From a checkpoint of a small transformer trained on Wikipedia.
Training: a variant of Adam for these matrices, 1003M tokens.
MLP neurons of a small language model. Each row is named by its layer, matrix (gate and up: input weights) and neuron, and shows model dimensions 314-409. Each number is 500 + 25 x the weight over its row's rms, rounded and kept within 0 to 999. Numbers have three digits each. A neuron's up and down rows have the sign that makes its largest values positive.
A block is one neuron, or neurons of one layer that tend to fire together. After each block is what it responds to, as a language model described it from the Wikipedia text at the highest values.

L2.gate3119:561562507497508499469517498480521466498517443508416508527486578466525460507504461493517510487535502463477477458511506496541540502484487472531483535518545504503519509458518501527492532469482521469492519475489472490508523494501477475476492488475495501533469533497509520480504517529519544462
L2.up3119:475474497478465485538535486516508452511458536515519450489503520503525501518518509515461440528511499486528513523485473510522487533452464458490490510487508495463516485468514480524481479541467472459486498532512477492491514484510515524537496491477473507524482485520476534469520517507513506519
Responds to: Apostrophe marks, strongest as goal-minute marks in football scorer lines (Savevski 30'), also possessive 's and contractions (division's, don't).

L2.gate5247:534526492511510476537539540486490477503494513541490511490498437515538523550539503496476518532479537526531492536524503509490515496526502512526527529437463483502481462533533491532525515482495470506514516485486508534503514498495556473478537491497486528477546499502483498508547546496494495508
L2.up5247:530492507519477493509522465479535512494483504511515498502516477505478474480456509565493492502507495486524470511488515516502463513495523539478524489507494519490481465434490542518566489473493464513488545489530457468452519481472519452465478482511506538487535495503510524468481505440522450474
Responds to: The first piece of a longer word split into tokens, chiefly "for"/"For" as in foreword, forensic, forecasting, plus "end"(angerment), "Pre"(judice), and name fragments in tables.

L4.gate2345:475510519474480509497529464471484521523473525471481495499510497484505518475509511513515560481517484474491526480483520462478513509506473514534529450506496463490505509436556532497468536521489483494468508517540476545466522523564526469494500536486524515489535507500484489494560457484527526523
L4.up2345:507518488502523502505527450488521527521519537504485527510449517492537504482522515523491518477487501521559473512497556493526573479500528482478540486539456525510494486499510481522470503498491451501469509468515466558548523500498506480512490531491510501476532501474515467498518503507519511500
L4.gate2475:509528489538508480499525456463518504523524535512536519515507501486444478548535525471523511487476501499495498506520522467508534487519499527542508504517523477503493499502484463472546502515506493522500505493519469516514502537502541475496543495511494518485487481484476479467492511541469490541
L4.up2475:537488510494513483465489488516446514485494474531545495494518509502494530526516524470499492501444509526513498502492509509486513499535532505511524477501504502496507516475485480452486484472469495482465476463527489500494505484486487495471487493544461537500526489502499537500506481496536493502
L4.gate3798:497484482515526501541511442491494486474492497544475537547516508460477525470539532501521502523515496526557494553450462525528504513519480517523504483489497461467517506499510492489508541504489503477496500529547478495527529537534475510498460515524490509508580509491490501432515508494520515513
L4.up3798:449525448465512506492470495512523516497495543540520517487488511475535520537528481479511476538492507537536476519509469508515500473501448476500525484505505507480506505500520538487462487491533524527532459523493514485475524517538489478502468501521490470488537540490492547519506482452540464451
L4.gate5148:460463528493497510484485501465526534483471512531463529533457500530490524490521468496498503459498508499521526503495487503489528525556483530519503476524504494461449489485528486437494458461555472475470510497498465477498492517458477493517488542558480501529476507515508510499516501478546472481
L4.up5148:491459502485468529535520480472492505495484486450522488518531480525491527516485490485508508501528514501505513528519462500488531499496544480465465511482467517488514504514450506487489490476556461451475481496527501483473531518485522492504474522454485490483489499443485503531492459544495466491
Responds to: First pieces of multi-token words, names and fixed phrases that strongly predict the next piece, such as For(far), For(mal), World (War), West (Indies), and hyphens inside compounds like on-orbit or Star-Crossed.

L3.gate46:464505512490451489488476548517550527525478530481435502516483479525506487483507512505479514472502549457507511522488519501508504527510516479493539502509534453504500530508465466456519447492479510520530469465462466485493459517483469479493494543523471496480512488541572494483530537510522487543
L3.up46:495497493499538508531477510544509503510537513495458506493546509521493514475515466538504513508512508525507519513497518500481451454537527464507505538536554528502508511467542520461497493476493532501504463528476486505476494533487480551503465513485467491511501531558501496474495526529496537505
L3.gate919:530457500483509485539473494471545455513489502495475497504480502491539485477496439528484483466496479527531477481493492519512522502487487536501477504469509512513505556477538528508520479495494469467462496475539470539494490493493550501515547481513474472508513480514518523507470507513494519495
L3.up919:481534491550511510464484479524470458524468537516514533536487508508491486525497509521490480543543488516526506474477540492508497508540530539500553507539507487478500528481456505502481478498540503519514488476496533484493478481507478470535543541470463491505521468446504479473494522522466459546
L3.gate995:468493521523515515502538492485511499486452536460547514553571499508540526516484531518495492501494434531514507498513511541528503528496530524453477472480462482524467504482507516506505511542489511517490488506516496504525517486504483520452526540483517510512468531509519545471504529491495459542
L3.up995:517517483520507523510498518481491509461520475502483503494517551515462467509489466522463533519505463496520509518515513460486502527490477528471498475471453498538500501458468449491480545503540538528428513456447532508475506479515523489543516479476490500534516540512492521491518508488500524518
L3.gate1504:454478557512532484470467468481515555506479492539521445502504460497506492519466533487483522520509506530517491544469476489514494476484544532476512509516540491496473492479493478479514478510503488497486516495463513509503453551554466449487516522498532538510468461502514491509495483512520499535
L3.up1504:517468469529510492487530454505510474516493468470540486501480478459507462495493513501521478492512524490489500484524498492480500491485520463526503460513485456480478500538502505544498523521485502522489486472481514490506496547528480494531502525481496507453497454520501525517511515503487538527
L3.gate2556:515560507499481518528488512520446458483534531496508515482507509526528475505528500534520498479453508514494522534525486539532505529505511522516500474499487480512490540462493503494530508493539482502484516474501506504517494489547487479498527490484478505475492491510481500503470561506510502518
L3.up2556:506495533503481455499500528469497489459482506509518484500491512473497551520486491462511518549513523460511508463531541559455495444530504502502469545528513484490521503441513497508537486540547514528527466494457513525486463538468549508517538512494532547538451471554521475519477493471504485467
L3.gate2811:485521530505478491495491493498516455486549462508478545532543463520490473510480467504499505516511511494487503507496535533503509477518518479469489484502527500519481518507478511500488483468492471559528478532476477478493511517542489450474524500525495506501485474523488522505508531480546496508
L3.up2811:504461530524539519496510484496517475500506475457498556509536511487482513510539468512477464547490529482476481517525542461532500484508534459465492514494470477434535533493521476510504492469520489449519479500479463503523485501502529546489506468462530475501484486504488507537476464470499502511
L3.gate2948:484462498499516556450507510510538500514485509516502458499536546483514466520528521531470534513518488560470546522522490518484564467493469503491470493541451477474529534444489526515473488504498495517526480498497510518471500519489479500535527484534496439514477473499538480500451517533459496481
L3.up2948:483533522498469499521491513517511513520471489503454506515483477456495508491527502524498518552467472539447532477493553506478484496490467518486462508513488540513457508486497516501506507495491495511504497513502469506512491454540542493512516463472496506492519519552523544532489461515529491496
L3.gate2957:484527540544493490484458508525512430500503518532493486490507505498504478523517498528490461432470544487487527498526547516494522481499497525536499498510533541531498495504480517488468542500524526454506519503502466492490541488517524503500535517520442472515474462487521465468524492559493492470
L3.up2957:511531513513501523482516483513519512468534566524528504488491505485466517518484507494428497487506527522492515510501517472501516460485536455516472524525500484526517492509455541503521490487534460505481491486469501539493498497530502500476538471473496487476468454481504495466489544468539491495
L3.gate3190:487502463524476508507525531505461511476467519499436517488506537509491502542492434495494487520506547506562526503516449475510508480481526490500544477488513476505498556528480479491519531505503475480465537409461470566526444528522459470558512490501500467488490476516467497476470482497525526565
L3.up3190:480437473492431489507481450508559534460456516478502476541518499475526483477470484531546527517526503540490540535483489481540532519524478490470512513517496444498510451492492474565499517499501534499493477490501554530487451507539508444506530539478546545472483503504508510435506502501468502549
L3.gate3251:502531506484485560476490488496519478501530488504456519456546523476471486461539462461509507521532473447521539483502497504460505530466520516505550511511490500512500487469493530517475531462448506530475532475504477516446468519537480504541550501487497517503467495494507499475461521491544488472
L3.up3251:490485535441483494466533529498492492484494497523473488468533491491550494507445492467511507498513504555475476469523548513552485501527476514505536491464480516505502436504504492507536512459492474504457514481494472476527488562499551478477507541496532514510524503501469524506472488485517501486
L3.gate3493:513488531510523471464495536542538502480535461494497497456496537509517498470490440519482496480468494467455489503520495536482512512524507528492504522479459491542485549496531501538478478502512473510528460492516546505509478489486487504503539493478540455479467523535513433516533509440468512511
L3.up3493:483473497449479495483517481502470505540461489533503518477487478474546509525560487538490527505496492452512451470509504466544506511546523539539520472506514495522529482490522522523450502523531522495489492521479534495531499476543491504450498511516515519534521521518421502515527495495494491549
L3.gate3825:446498507502527511505469511505562496523477544482498485489520518555506486504512460536494510482482519458463498455488489509549516495493517490507544499477491525494494488456499509506520490451504465523507502494476455517495521520538493470491470514509472477506471500539477544505525511469489470490
L3.up3825:482491494498509548537514455439484482454489489479525525524494514499515474494477467490526521532528459517527495498544505510425492481493477503500457470524490503500469453498523480520494500528519477502522533494481460488472496520504489507478468512535485551462560558494508462484480482506494515506
L3.gate3943:527508527485513495505533525508510500485480512495458489473487463478492530495494479520470471505529488506496514508495465525496464527520520514509505514493481518549502481507486500488503507522485492492496512501555486462475423486531522518469498499467514529509482525524520473511476502523505495516
L3.up3943:497516470510510526486466476488497529482517486549552509487499484489489519494495518482503504503496491513522521519506520580491490477485539490484484485544500516529508517511486502513475540535547508493504475496512522505506496513510479536482487510501521514510505538497527475497473533502494469528
L3.gate4452:481480480521487480495489484489487498542555514480475504494486488493527455500472480506454536517522475553483521505493520473483512505518482493497528470469484481480499489483513523545512497486540464533496495482520514498489503463525486489500513479490515500497537507522497490469498515494517487522
L3.up4452:473502507528504488485494532529525530561463507528497508490513485518471530468511447489522516529527450500435520552473515521522489497491490494497517464484473506515505495501490519516472511508496506503530516494478525535478497456512503470479511525478475429496451509509465475491519535496509529520
L3.gate5039:496474529491492510486536552526489524527524554478510484481516513545499498479534462517489495501486451474493514499519520491519476499537520506487481453490480510516503522485485529480462491486524483477499489487461501517521509534483491519487484503495514525535502510517464518462451479530527503475
L3.up5039:475502463475492449506494530465504472532552502494505523530567530506503504497535494516480514478507472491534498502520509490466460492468466483497517526482488578459513488501511512519468487513460499456479508539480504494489504462484522505494523497515504491518490489536482531540469470468495542469
L3.gate5255:462522509510575526492503529480487490444504536473496519514486516526504476516491476526500501507538475505488538524539496546489471521544492498505483497529458514516475483503521457506539517500542549482503498487490465519509467481545478539495536492476489512526514492492502495504476536501521486506
L3.up5255:522512474479466515451502520515455460516509455479495468477488511496529506522478490500460481525473483485541539512551494474489492443503453509512511505482471505494528474459493504533480515469520473488517509510441525504502470494462459511540483499477500553568505487515518508533455500501490513537
Responds to: Modal and infinitival auxiliaries that come right before a bare verb or "not", such as would(n't), will, can, could, to (be).

L2.gate286:527490484452518518496493555523503554539508513546498479521528528485525458498540458519478461522509452501491501503511494507509470493501506466495525464528525502492550532504523476514516500525518469522479497525503486500494452502521490523470494480509482497534493514507456543492498525521449502538
L2.up286:471503509494482490511506504506522499497430563543476531511494525470501493491488503516517529533483506520518501502504535541523516501505486479512465493484483517478510490497541472485514476514518450484509486525513510466503511527471494483546507477481516473486455492496483531479498499488513490546
Responds to: Fires on tokens right before a main verb: modals (would, will, may, can), not, infinitive to, then, and opening quote marks before quoted speech.

L3.gate293:512488490496489480484479469478523489463538481551484468445529484460512506513472477514510475473522482508499530499488524494494482465538493506493549527544469470520457517482546481488488464486517536510501503476525489480468514492490434522487530498481507514483556526458461536523555506518492487493
L3.up293:492454499498431509515491467464483523514502472505513503532522483528532564504503485482484507495504465457496504503517527531490520487523519536532491522480531538497504505501507533450550503474501472512511486553470499515510515513499498520514484538477536489506507529529480551546510450526515473559
L3.gate698:534469556495530472465525515495477478461532512532472504513468509529558440514519523500496497539527481535523502452507497470537512523459520517523533466484506544504488506521489465496482478486508475477550520530519507530500501490515498485513519440549505498477526488492496507493510536566538486533
L3.up698:512476508502571492500503486511512536508479468497495498479506516481522479468480479490495477542497486457470496489513524477498449550474517479519514516496507526485484531513490485465468541496506502498504489483522519469518474534542468445530505451528515501530517526505482550522475510513502451509
L3.gate807:475465487517465499479445544557475497477496485457469507547498476508466498511502546473547531500481510551518505535534473471537508522510521450500446467500480496486487533514477503483515488486511529507482478463484513533535497487490507497511555504528463471499499487496489502529489467514506522549
L3.up807:492473490443508464523503483494524512503492562499514468497501468511520445505499507467502495479473485476513485522531499514515493433494468496515480508484527502492470490505515510515476567516541532503457509519498506505514465539487523469467503497544413449534504510484492530506513467463493474460
L3.gate1389:524555533482478456522561513477512524498498503512469547493519464510485512466465498473505504475541500527509486493516546459516541468525505486515437493505487522480493480474533481535509469505458476509495499484491504495518553468568520496486480461484523469476471537513514490511531612525541491485
L3.up1389:518507522499479479515488480516501472512477482492492491451483500555546476482470445527491549525502518522523491501497536475479489528492518534516522505507505459473511497519467466531509478485520459499510554498483533499491499466510458509491517464551502484505490449498547547487470533494507460532
L3.gate1430:534480493533490494459542517538503474515517509498523540474475547445481512473511479489476498513521542504489464505469468545452526529507515505459469497513477500490494465475467501479487485454492475526500464495512522511501470546526506501510507466524513506504506472448507549532489517516557478496
L3.up1430:499481460499523481487529498493523477521457542486506491549516462478481449494517519491519480428475497474477521498491555452526501495493502499470491486525503527460471431468459533485487470500485457516489560482532526504530507487504510530524504490486464499510495500510544499497528491481531493516
L3.gate1589:509467477535501534525514503511478506464523539482487472473463507505469482501478502440515520541521557466485500487545470534502554456500513520511459488539491505496528487473522493488485489505496492510518435492499517521517531511478557488464501516536497489510461525503495447468531503524475518488
L3.up1589:534466541503492470523519526453468500461464502498513488456523495498497470505484505546505505488524501519554473471531509471491513482514531504579467531516507497472481506474497539499514504503489506546471470484490495533528526527494534513481515457494525470499499531497466564483454494492524547495
L3.gate2095:511504525508486481485498501505552457455500512476454523498483527467523527492505501491480526515467517482478499475470514471514500549490527488529481485501522465465477463500494491513509483496516481482472525497501502532490486513508534491452502483511505499486504470493516488472523515536541499518
L3.up2095:482471515512484505485466522454450486497449516513539487548476546555511513485489492483518474529538544536481488486490517484507498483492473493522518484558487498497509543497467469513455509500472455504487534507465529516509481546444481565512475515504500482462460498523479488508486483499470488498
L3.gate2146:524509520480513525508500478561521507538484479528533473520536498509518521513506477509487508528491508532487526513466505502444461483501547487472455486482474476485491528453494500450488484530486491532524462487510490497489489496501494518450437477486512505516505478452527499496520528511479472482
L3.up2146:492476503476452488502524530483505516470489517483504505513492498494505490518489524445526493497539491565491486517510503499483539462533470510538480495457517503509470488523483486488470546544511472534510534507480490489544491479477524517477494493548461507506546479527462474490526515527479507495
L3.gate2859:535521511486527570478510503500530511494516528514459483484515507476481471498494461478518480497474510472570488531532487482529495522517465488414509483555488483496499534454501442473508523531447491513504493501473533505510476513495508475491467525531491496492493497517526491438508521523485528481
L3.up2859:559499501516490516494504547507531500528479497527509521505518555517486525500504508478549466483543525438491518508473501522504535509513469513502516513518482523528527490477474531477532491537492493501503483490489483486548531526494473548500455533487518506499499461537493512473506480470515487527
L3.gate3729:538523507523519475522535494507502492495499500477478481504520469514520497557541460450496512474471504523465490468502535485510513485503489516495521501512542561556481468508548465506490463506448482496497491478479476517497503476480468497529512514485485530482538519489506530525475532483481501488
L3.up3729:480525485537510480525530506501528505484545511525496519483502486520538519507486500502503500551515489466511463491521505505495507458505505521502491474461524527500443508517512492522485517507464429460438491502478491498466521494505493509507512523486473484567505518461487471469512508524541463520
L3.gate3782:524537519503556492504463529521490519531501509504495524527486494511491470538482483483546508490506461498512494510492513496516488473519503563511466450476519528497449530496497414525504500523495466522512523500520495493476480483520444538489468510476533516478471506497478502490517466503527479519
L3.up3782:486501517487511492515470517499510473492499473555519497521559494476459476512527503529479498528497496476516514530469509497456520519489515485501458501497455520486504488522526519496508505460485497465519513505469473490474501510529488491468485462504503513483477524518547545451472521449499513501
L3.gate4004:474470467510509487525448506509506452503491510497419538479525488516494476467539500494508489467503518473533490491479484528503479483504521520480501467505460463501426504500510504462530488487456485510486492491461488522493478535461460552518495466503439440543484467473524539493502485490538506516
L3.up4004:459463488534499478516503486484557486530500457524493485508521470448528480511515541451504472506536485458549493497532505501500503516518543540531490503500503502511557512474519487471530496461548479490536517519486507520509478489491485505509508529501477559478571461493488525486490478552502516497
L3.gate4380:483507517527484495536499499540480488497505484491493518477487502478555477490556510502513504459492491470510459470485511516486532488523542526489521502506495497495523486497450481505479524491518485517539479482525476506496499515493514507450459466502454461487487506586493514508479560491497532526
L3.up4380:483493470522545486520511467496539527554461507489482538511490468500462558473480540473518522524522543484498534477486541474507517502520502504524544520461478525542471514529560493511510539544462510510485496501533527485465485524464543487486481458461501498483490520479528483497499497488462476547
L3.gate4738:530487513461532458506529521519523477485522511497481467515517493512499473501518526500521519490543552519523546474463436476496542535482459506491488514496475506531532484489476492501499498497518492501495460514557449531467538477465545531466531530491486483486497509485488477502514490536480535480
L3.up4738:526459512479499516500468487482495459544505520543531530490495484493525519483529540525511495474564522533470480501472487468475510478519490487513461483494532514471517489468498497493451500483499467514476540498482550469481513489522500501487532512514548455449517529487502434532485465483533514502
L3.gate5053:479487522517511488465485493504527487488488505522468486539542463550483493538464486522473568490494506540526522497523545513514513496519502517509501457552521492510549495498466480460458446469500479517531512442527474537512496521449502491463466520494509491478503463540510504483540538521498501512
L3.up5053:507499541497487488475481501498479529462506460477495500491529475545459479479447496531479508520463488472493484495525455513484496502517508492502522472537526502518461448433507460478484486466547510478504468466526469538531525492490483509502480506526467488482480504500502523456493502507461480508
L3.gate5076:460466496486535454485485538505535519528473484530520536555518471493502476526455537522531506503522496542500478512482474485470491536521504484462509522516414492496515521480506506517518514481483484489520474470523493510466499489453502534490454529504527486486520454507497520463513542539485522478
L3.up5076:520478501469498462522465487473514490453531493501502507547481500471506489497486460513501494491484496532526488459485507515476462480480521452510463470507541490472467491476484535440436450498521538501508537541501516514498538450500548527510496503485507511459486505514456518522508516465523510535
Responds to: The piece "for" opening a longer word, as in foreclosed, foreshadowed, forget, forensic; weaker on other word-start fragments like port(folios), Cé-le-ste.

L4.gate451:489500515515458484493497499464486459498513518517495506500502487452478509497501487505497506520486448504475479501501491513491449487513517534486522483490489489503515478437500483498483532543539498482502501487483521492527486489526515450513555459476496482526502520437512483515495509519531487495
L4.up451:545553491506529482522529499499453493499493530423491516477535515520519530514493516503488481460567492518518471470520555479529504509523505500518526520527502528485502551514528541510478490511520499526534479504470495493529508536509490540502480503479511505507470511503485511478452519523502528492
L4.gate1034:525492447499502504483466539501468560517532507503506490497510494553497484494465535502511490518473491502484532490507465465502546468538484482517523504506502514506480501480518545488518488540494492523461485520519511512497506490534511488527495489533509491497517553535444466493502514512532480567
L4.up1034:539493503489501482504527459516503512493529515506496442516531497476500563529480461462495512505499477490533493498497469512546492545520509533526525512532508529517545487456494511526502499458499458499467507467504522508477495513507472499499543484517506484479503493511474507539466457480566495520
L4.gate1244:487520488463460510473557505522480489483507494474494523506512508502539501514488492529511500522501502515485509474501509495503471530522520487460525476521494513510513494533488500461485508552498524517474486488494512512481480505493485509472510529476485507498493498490525551489468564484474484513
L4.up1244:503451479471484514509519516509488426525472501521515531528559476559479482491489506494505507491503543504510474535516495494524463495493484474481506531471492476496487536478460474522507526507533474526475492474481533452519455485526527496482531477512540511593491480535547546438471467496476511511
L4.gate4004:500463536528523502489462552524501496494509511525477498512480549520496529498498491547498515508529489508505528503524510506507472490473514473515481524477510499521477514467469507480442499493554449496507469487491511478511500501461512520516480490462511513478514483516496517491506495539534514516
L4.up4004:473498473499503507473518502474480501516468526491485487528497537492534484497467518529570548505516495519511476484488502531481532518516547549499544490539495492527489487471507471534471535566502483515559531482497535489508516523475475482541521538491514509513464478498500484503484492482483509527
Responds to: Fires on modals, infinitive "to", and auxiliaries (including the t of contractions) right before a bare verb: "wouldn't get", "unable to stop", "may be".

L3.gate220:504498543459536436510505471508480476511503443532511528521514455513508519531530449478503512522529492498461555506527522525443526518514505469489509516500517510491474495496522523499546486447478493497505513489499559476453511502546465465465516444526507471542493491503471503533514511484507471518
L3.up220:522499508486506515483539464521513497531497492538500513500492530483524518476478473484492459503459519502448507446466485547512458502522504522511485524527504487519500497495558497517485488473477461496491491530524496475479461508512459468461555499461481473468481490532515523501520465508485479522
L3.gate1259:501459509527526550519534508529476482479488514471479474529502508505498523494495479544536497484539526514481463509507491468449527534501518534522523490525497520498499517441475565513472469503497480492507502459528498494493476537535506504537511487530512531512480450487496524511534521510526516517
L3.up1259:494525513526480475467422502460496465502492472441508511518496506479518479502522527474500498487479504499525536455514487542494571517499472490491486500569468511499481513535493478492497498474473455519499528512524508496456545499520456476483537454496512513514518550442500519467491502510539502515
L3.gate1804:512451497485483479548505490539540542501483478475482540465448518486527508441481506480452519520509485530473486452495480490552481507468515504539478474512500456503505469439515550515491501498501489495522527486473479507478508489519470519475549481486520468494542470500539485481491489501529494510
L3.up1804:504493513472437507486487529499459490515491506488502497505546476526531494485531482544518508526449503511505498486508453491508496529474526540518517541498432532494498514501460521512468468442483481500467518489454495516509479497521489491443516514503534512471520495503480468477487539519490513502
L3.gate1847:489518512520495550512507536494484503533483492531489508513473496480526494491533459516499481469519522489507499503494497495505478534491534491512482456474507508513536498533532559478471515494507506483538486492515502501529500510524502477512489536506504523481510535506514522531501517539487524535
L3.up1847:484516552496521467482488497501501490489487461531460501488437550502492531486526476511483479477518498532533490515468492493450488491515538517516512466498496513469505454529542550492469466512534526466510480494497474526504501488477480469478525487519477498500472514527466547535522554477513495499
L3.gate2321:493506491554520481520444555516516491546507508540524452515493519525504482525510496542514514492492497537547467488544449496479484473482488529480459483512533497519499512522498505468464516503506490444492521499496493560511467506468502491486518476501460480551506519520512504468498545496512487496
L3.up2321:540488500535514489491512506542507496523463519478507491504442483526456469462522498501522478496502522522497462517491511482491483484516497434493485482502496531467542517539484502499513490469529453506499489502472518530458499479534485472470465478457485544521522484533508461499506528535499513495
L3.gate2742:489498476512546539504499512498493468465521500505531506483508496495531481527550499469528488485485450538471487566517567499532487523533504523483476511458522528513493500514476498498500506503493537518531514542515471509511521488532497488426514492533520493516491470460497476510480525480523502534
L3.up2742:509439466498497504500492529541482533492529522502509477489499475524486517494507510496488490493492488520479525479515483471500489498544509505489482487492444530466481464463498508529432445481489536487484522534444513460498495517490513527518453490530486548488486513520538506514499521513513521509
L3.gate3637:466509487542502514506492505509544520479517523533511463511512458492507489486475484523513516489512527489467486433492510471546510459496471551520488496506540454490538538475500574454493541516521538473505478521498482494516503477473490506502502471487461480436466458462537484474493535509472525523
L3.up3637:496493490525488455502515475482473522523507479481559477518459495516486494532518477491500486520515522563493510546521536464519513465459507509467506469520549516467534515527520514475469468514522506486526544474518551528515483500480488529499432515491498466486527497519501486448537546483508471531
L3.gate3684:436539517510512483491489528544496546474495505456464522508496518530495488539508509500486501456514485498500531471459474488503526508480477551565438471531512512485507473481492509526516479532480527482521454471517465524522453504483497526485486510542538527503474523503485453464514505493519490475
L3.up3684:493520470535489515538438486523502442503499491513533474467544500515539504472502474496471538498485497487450518501523523503476525501526497536537502467479489493504472515540473515501494492472490535482502497522477520517458484515526488457484467559466534549493506471473524502498503538485483496471
L3.gate3778:470474495492498483525519508465519498545534468480509522501531506472478521489517470478506481486484501488502487497491441520492483503448467495517530490530493502489496481502504480470468499500495588485477543478512473502450418484560494519514488504489512528478494520482446485504525467479516515505
L3.up3778:477458527530506473502527548530506541492485530491547472458517482521479495488531464507476490492446478541540478489498512488485491512523524484504491487514474507496553524551494529504484500454520544490515508475502445505497473458492530489493504537515485521470457498543483470572539506532512497552
L3.gate3964:447444494466520508487480494508510507525505524540449469516517493531501489459536465475500506486492497503454467490493461532539529492520499528462479492466464461525526505486524509474480513528546522428522506491492485476488491457507504482481506489451517520487508497508502511523516462484464452462
L3.up3964:521473508544464541518485511502504506495533535498504501513522480507491470545462555530490528455492488479496511517473490490515501515493491506502548460518527512495537490455499478486526524441525492494562483520479526519517494534510520559487491523523511484497467519496501499485472499502487528483
L3.gate4051:496482493490497532517504482525553519523531499524484526492480532487473516516548472528489515498504491526536489510448496494485499536511565537473544514442516482474558483487502497487512524507471515510481542491490488473531509525498488494485551530480491560466494499563487523527459481494540494521
L3.up4051:476562498533533495483498478502513503519496502501474511509490516508494506497473482466519502517456534526503468518501472496510491462530487499524531474473526560459461524531488481521552546540467531474499548536505526531463471526524510532476502485478507522539517517474490481483510512516528483509
L3.gate4336:493487535513487506536500530527491497532516472491505499480481506509480492486521472504502479490513482478481531460445507519495496521489494515537465499525507512531477476447496529488494514457478502509470476502537510453489534531519496489492526527492529497506451511464512463512470521485455492476
L3.up4336:480547519461473492497496489489518520494485516506521464499448465517484517500502523481500502460523476443529472490477471518493484496520530541523516499486510449526455481501493439481527496466482494460492487466493485470469515534490455485437522501469510511501489456490449495532522512485457506529
L3.gate4371:464491517524522487510490524471465517464511526497548475525502528524482515502494509526524523484523469552495474536532472461514506516529501499469525490495494519510546492478526536448476512494494499473497516467552494463505528503504510545481505483505523504486440504512513510500476501524491522513
L3.up4371:505491535497525482501517486476478452522488530518495523494497551505488540485502486491476486490437473469452515439478475500537502530506502475489490455475497524472507493514505514507510499502502497501530522486480505515464462483509445523525522506520509512513527525501458542465504491538476493528
L3.gate4565:515512494481509543476490492516455537552422522484496471490514575543457467495439501508470484499502489475457517532461499502481506526498482512513492457480504478482494464516514540583539541506554512489514501483517541485495523517498492521524487477492485470437519470520504491511513496536573479521
L3.up4565:490529487486474508452520479533490493484461519508463501480487501476488444474535469545459494490514507475529473482496504493524478474507497502501480511496498455477489516508551522513506528494539477480483544456522481501497504468516517493484485520445491507501498489512483506487550510544558485518
L3.gate4927:479485514529546480490504490498494524542494501511496496518515509465463546483509471551471506509476459525501476482493524473519460534455533488518517492459489535554531498486540507494519516488481453480491461493491534517514502570473499490467512497471493505524509494519478492541496523558501503508
L3.up4927:516479542510475507519472501519463497473482491491486479532480477542511483507477492548486506487499476487508538467469456497499537476481543454527501513478530526451479539488520488484517494528498490487557475488517455475474465523489521498531492474481498515493509463503500498506502455442489525507
L3.gate5002:503524524481483548477507521512517510518551504511520455477523502504520524479488494474460475486509490468483532472463490496507493542530506492520542517521496540510557538515512493510465522555538510489500513528522482508522505492511501530516467524490533541498484508496495503522461515514494510568
L3.up5002:494493502537511531544451484495498519512525535539493516489503491447447480536535490446524510492489502512501526490519506508526516508536478469534472497518476462542477483479520451481484529529517534467478492503482496496485475453515555509530505481479509517473533502478498517515519485528527478541
Responds to: Apostrophe tokens, mainly minute marks after goal times in football match reports (Crabbe 83'), plus possessive 's, O'Connor and 6'5".

L4.gate153:484488496512468512502505488498549527496466503491501493546434504541460518489495495556510528465488522471478486509491539472461456476522504501505508499512490458517514488505514508465510523467486540470499469508478464551529513526471463508492528503531473504516520476478498543527470527516492489502
L4.up153:502484496575502500546539473500477511475502512526452506493452473508486484539481503506495474479484455527514526500496481477526492521493496488451503462484550529546473507530519524548474512468505512499494502478518469479481521440520533486461510517473515544503500507456469539467514508493513494464
L4.gate802:524522468494528500460512492468557472509489486484501509498507502478493497470500479504500539490469509525495509505462503455489550533466491486537492551480474483496512499498480515513479479493489488532472465531517491505510536492462482493513478509480498465440547507458522505517473499494483522475
L4.up802:479546489504491493525489494482505509466469502488469495477552485517504504501478515475508535463510488553482518482524511474484521510515512527504514480488542525503489466499483537482532472470536483508530506493552517529523501524488505500453473520503517507504518488502482517507478519534502526540
L4.gate1170:484497525479527503493491513543511536484490536517529473470491473490461526463491522507487467491513502503500520488481516512524477452514461464498463529479456526511523535513501498493496532525476546452492512469499491513517514461490512515534489461478487465511523558482521505479492497462484487501
L4.up1170:496464511492495502489504500502527478525536538488454476499560543499501535528551453489530531472521491461511504485492531496469491526512518498499516494522495433539544525476502520461536498476490448469509460473465481455546492526439549492509496508545494482506506524510522467493466509496526496507
L4.gate1606:479510494498476470478515501515507494446499510511524496508541474531487447537539558506513524516483537500520456497489515502492549492535488437508512513501535545538501519495473512468507495481473534521464480465495525516490540444540494473495520467474510507469484526530494452480512505552505515496
L4.up1606:501456487472524517466523488510509552485509502452496493500508498451546509528488476512465527506532479505548487524509486505482492464482510532498520540541519497483500520465455518495527514564547507509481490516513542484450481498539491494464497457495463502530528522495463519530512488515501515434
Responds to: The apostrophe in possessive 's after a noun or name, especially organizations and places, e.g. commission's, city's, division's; occasionally mid-word fragments.